python train.py --hidden_size=320 --intermediate_size=1280 --norm_place="pre" --positions="rope" --init="normal" --beta1=0.9 --schedule="wsd" --batch_tokens=131072 --doc_mask=true
MLP neurons of a small language model. Each row is named by its layer, matrix (up: input weights) and neuron, and shows model dimensions 96-223. Each number is 128 + 32 x the weight over its row's rms, rounded and kept within 0 to 255. Numbers have three digits each.
After each neuron's rows, "fires in" lists the words (lower case) most often at its 100 highest values on Wikipedia text that the model never trained on. A number after a token or word is its count.

L3.up1098:159106120133120138101079174092120105152146155123153129146075151113205188200132180120118121100109069164181205176115085142094138216112197173123083084110142094120119149119159157093161064076124119153153127141108169129119157090195117226124078171107187142175161136152136152168121157158124116141098149149101107086091195189061102118166149116149160174090148190160146171133160130158076148135150
fires in: "vocals" 17, "label" 9, "date" 8, "place" 7, "apps" 6, "out" 4

L9.up1005:182152138094113117130136149130124143107109112165177172139112106162128166126121080091139067150111117050129094090142088139050159148113170093089117142181132172165087196115130063151166102129138090140128119158161158085137142158067165080162138152114092094140117128165154092139126179159170159153139142115132065110205159109100117155140078152019094117158142188100179127194073115135167180093159
fires in: "was" 16, "is" 9, "has" 8, "if" 7, "have" 6, "had" 4

L9.up1150:086175152140116128157088132134130181110114135126140113148136095161081175143104054151182084108158147152109088096165090162089085128102123128186116126130133152137108117069151144191200145163051104104123089113164093135158087176192130110100098112136120132127113164103164077125132071092082098101104131103147142074092158134155135134121134111169129133092141138189097119086185125106107136127136
fires in: "has" 24, "also" 12, "first" 10, "have" 4, "a" 4

L5.up813:145140070131157146165163128111173126180160125042163154136121130153135083138143152186085154087127122135102135145165083114126076146116172114178136099037098093134186161103139201082101149151145109132138183117104199101179074155147095112185138105079146122140126074110129128100095174183139196043128125159115136089167102100137123146176188129137155154102089142153196158124157113072193219142188
fires in: "1" 35, "5" 11, "one" 9, "4" 7, "2" 7

L2.up148:161166150093082121117128083126184082114133104121064134141104158111125141173126069147157255086073196171096130157161138094120120171101109131115137207103161160116128136109101119127142140129130116091128132051104105107154226162117058141070104163102129062152126140139115194093084112159097098160153145117127096096098107126083123106176159119163166162111156170126109129067108109115165132126146
fires in: "joined" 21, "children" 8, "captain" 7, "ryan" 6, "penny" 5, "cuirassiers" 4

L9.up1176:094079156143108093101133189107068165129173068162064104072068148180135127116118138197092183163144151119126154116137101133083178166115126135096113149152076096128185111137124145161167155093168090119165168146144160071158091145124074133104161137144195143097155140155143143107141111214104154202105104139146098144138165228113168092133111157152093148139105103179159117146143165114201099160160
fires in: "1" 14, "2" 13, "on" 10, "released" 8, "no" 7, "3" 6

L4.up853:086151106131141127096147155099105147102167122092083088123096102124119147107136107065095148133170142146119113095148100111183125158093137180161152078142136146134151115077155178117133140088116139110076108130143143179027107074114090122159148134146142103098174181160118155176141125092108155139095183139155046158085151175138067183120081120109172127109167142126120097143112060154077107144157
fires in: "during" 30, "based" 17, "held" 9, "date" 6

L2.up41:118113154144159094113144155084125123169171121049134131122135113139129117167105130143160111171151102113147117155117099137104140135146185163160136100101123129094123143182183103134157124115145081131102107141089135163122087098091145066052092064097145110107113119203192095147185049144143117115165148147084061140114102143113102182134155120129169169135071121208097143081121147126157156143063
fires in: "world" 41, "time" 5, "nation" 4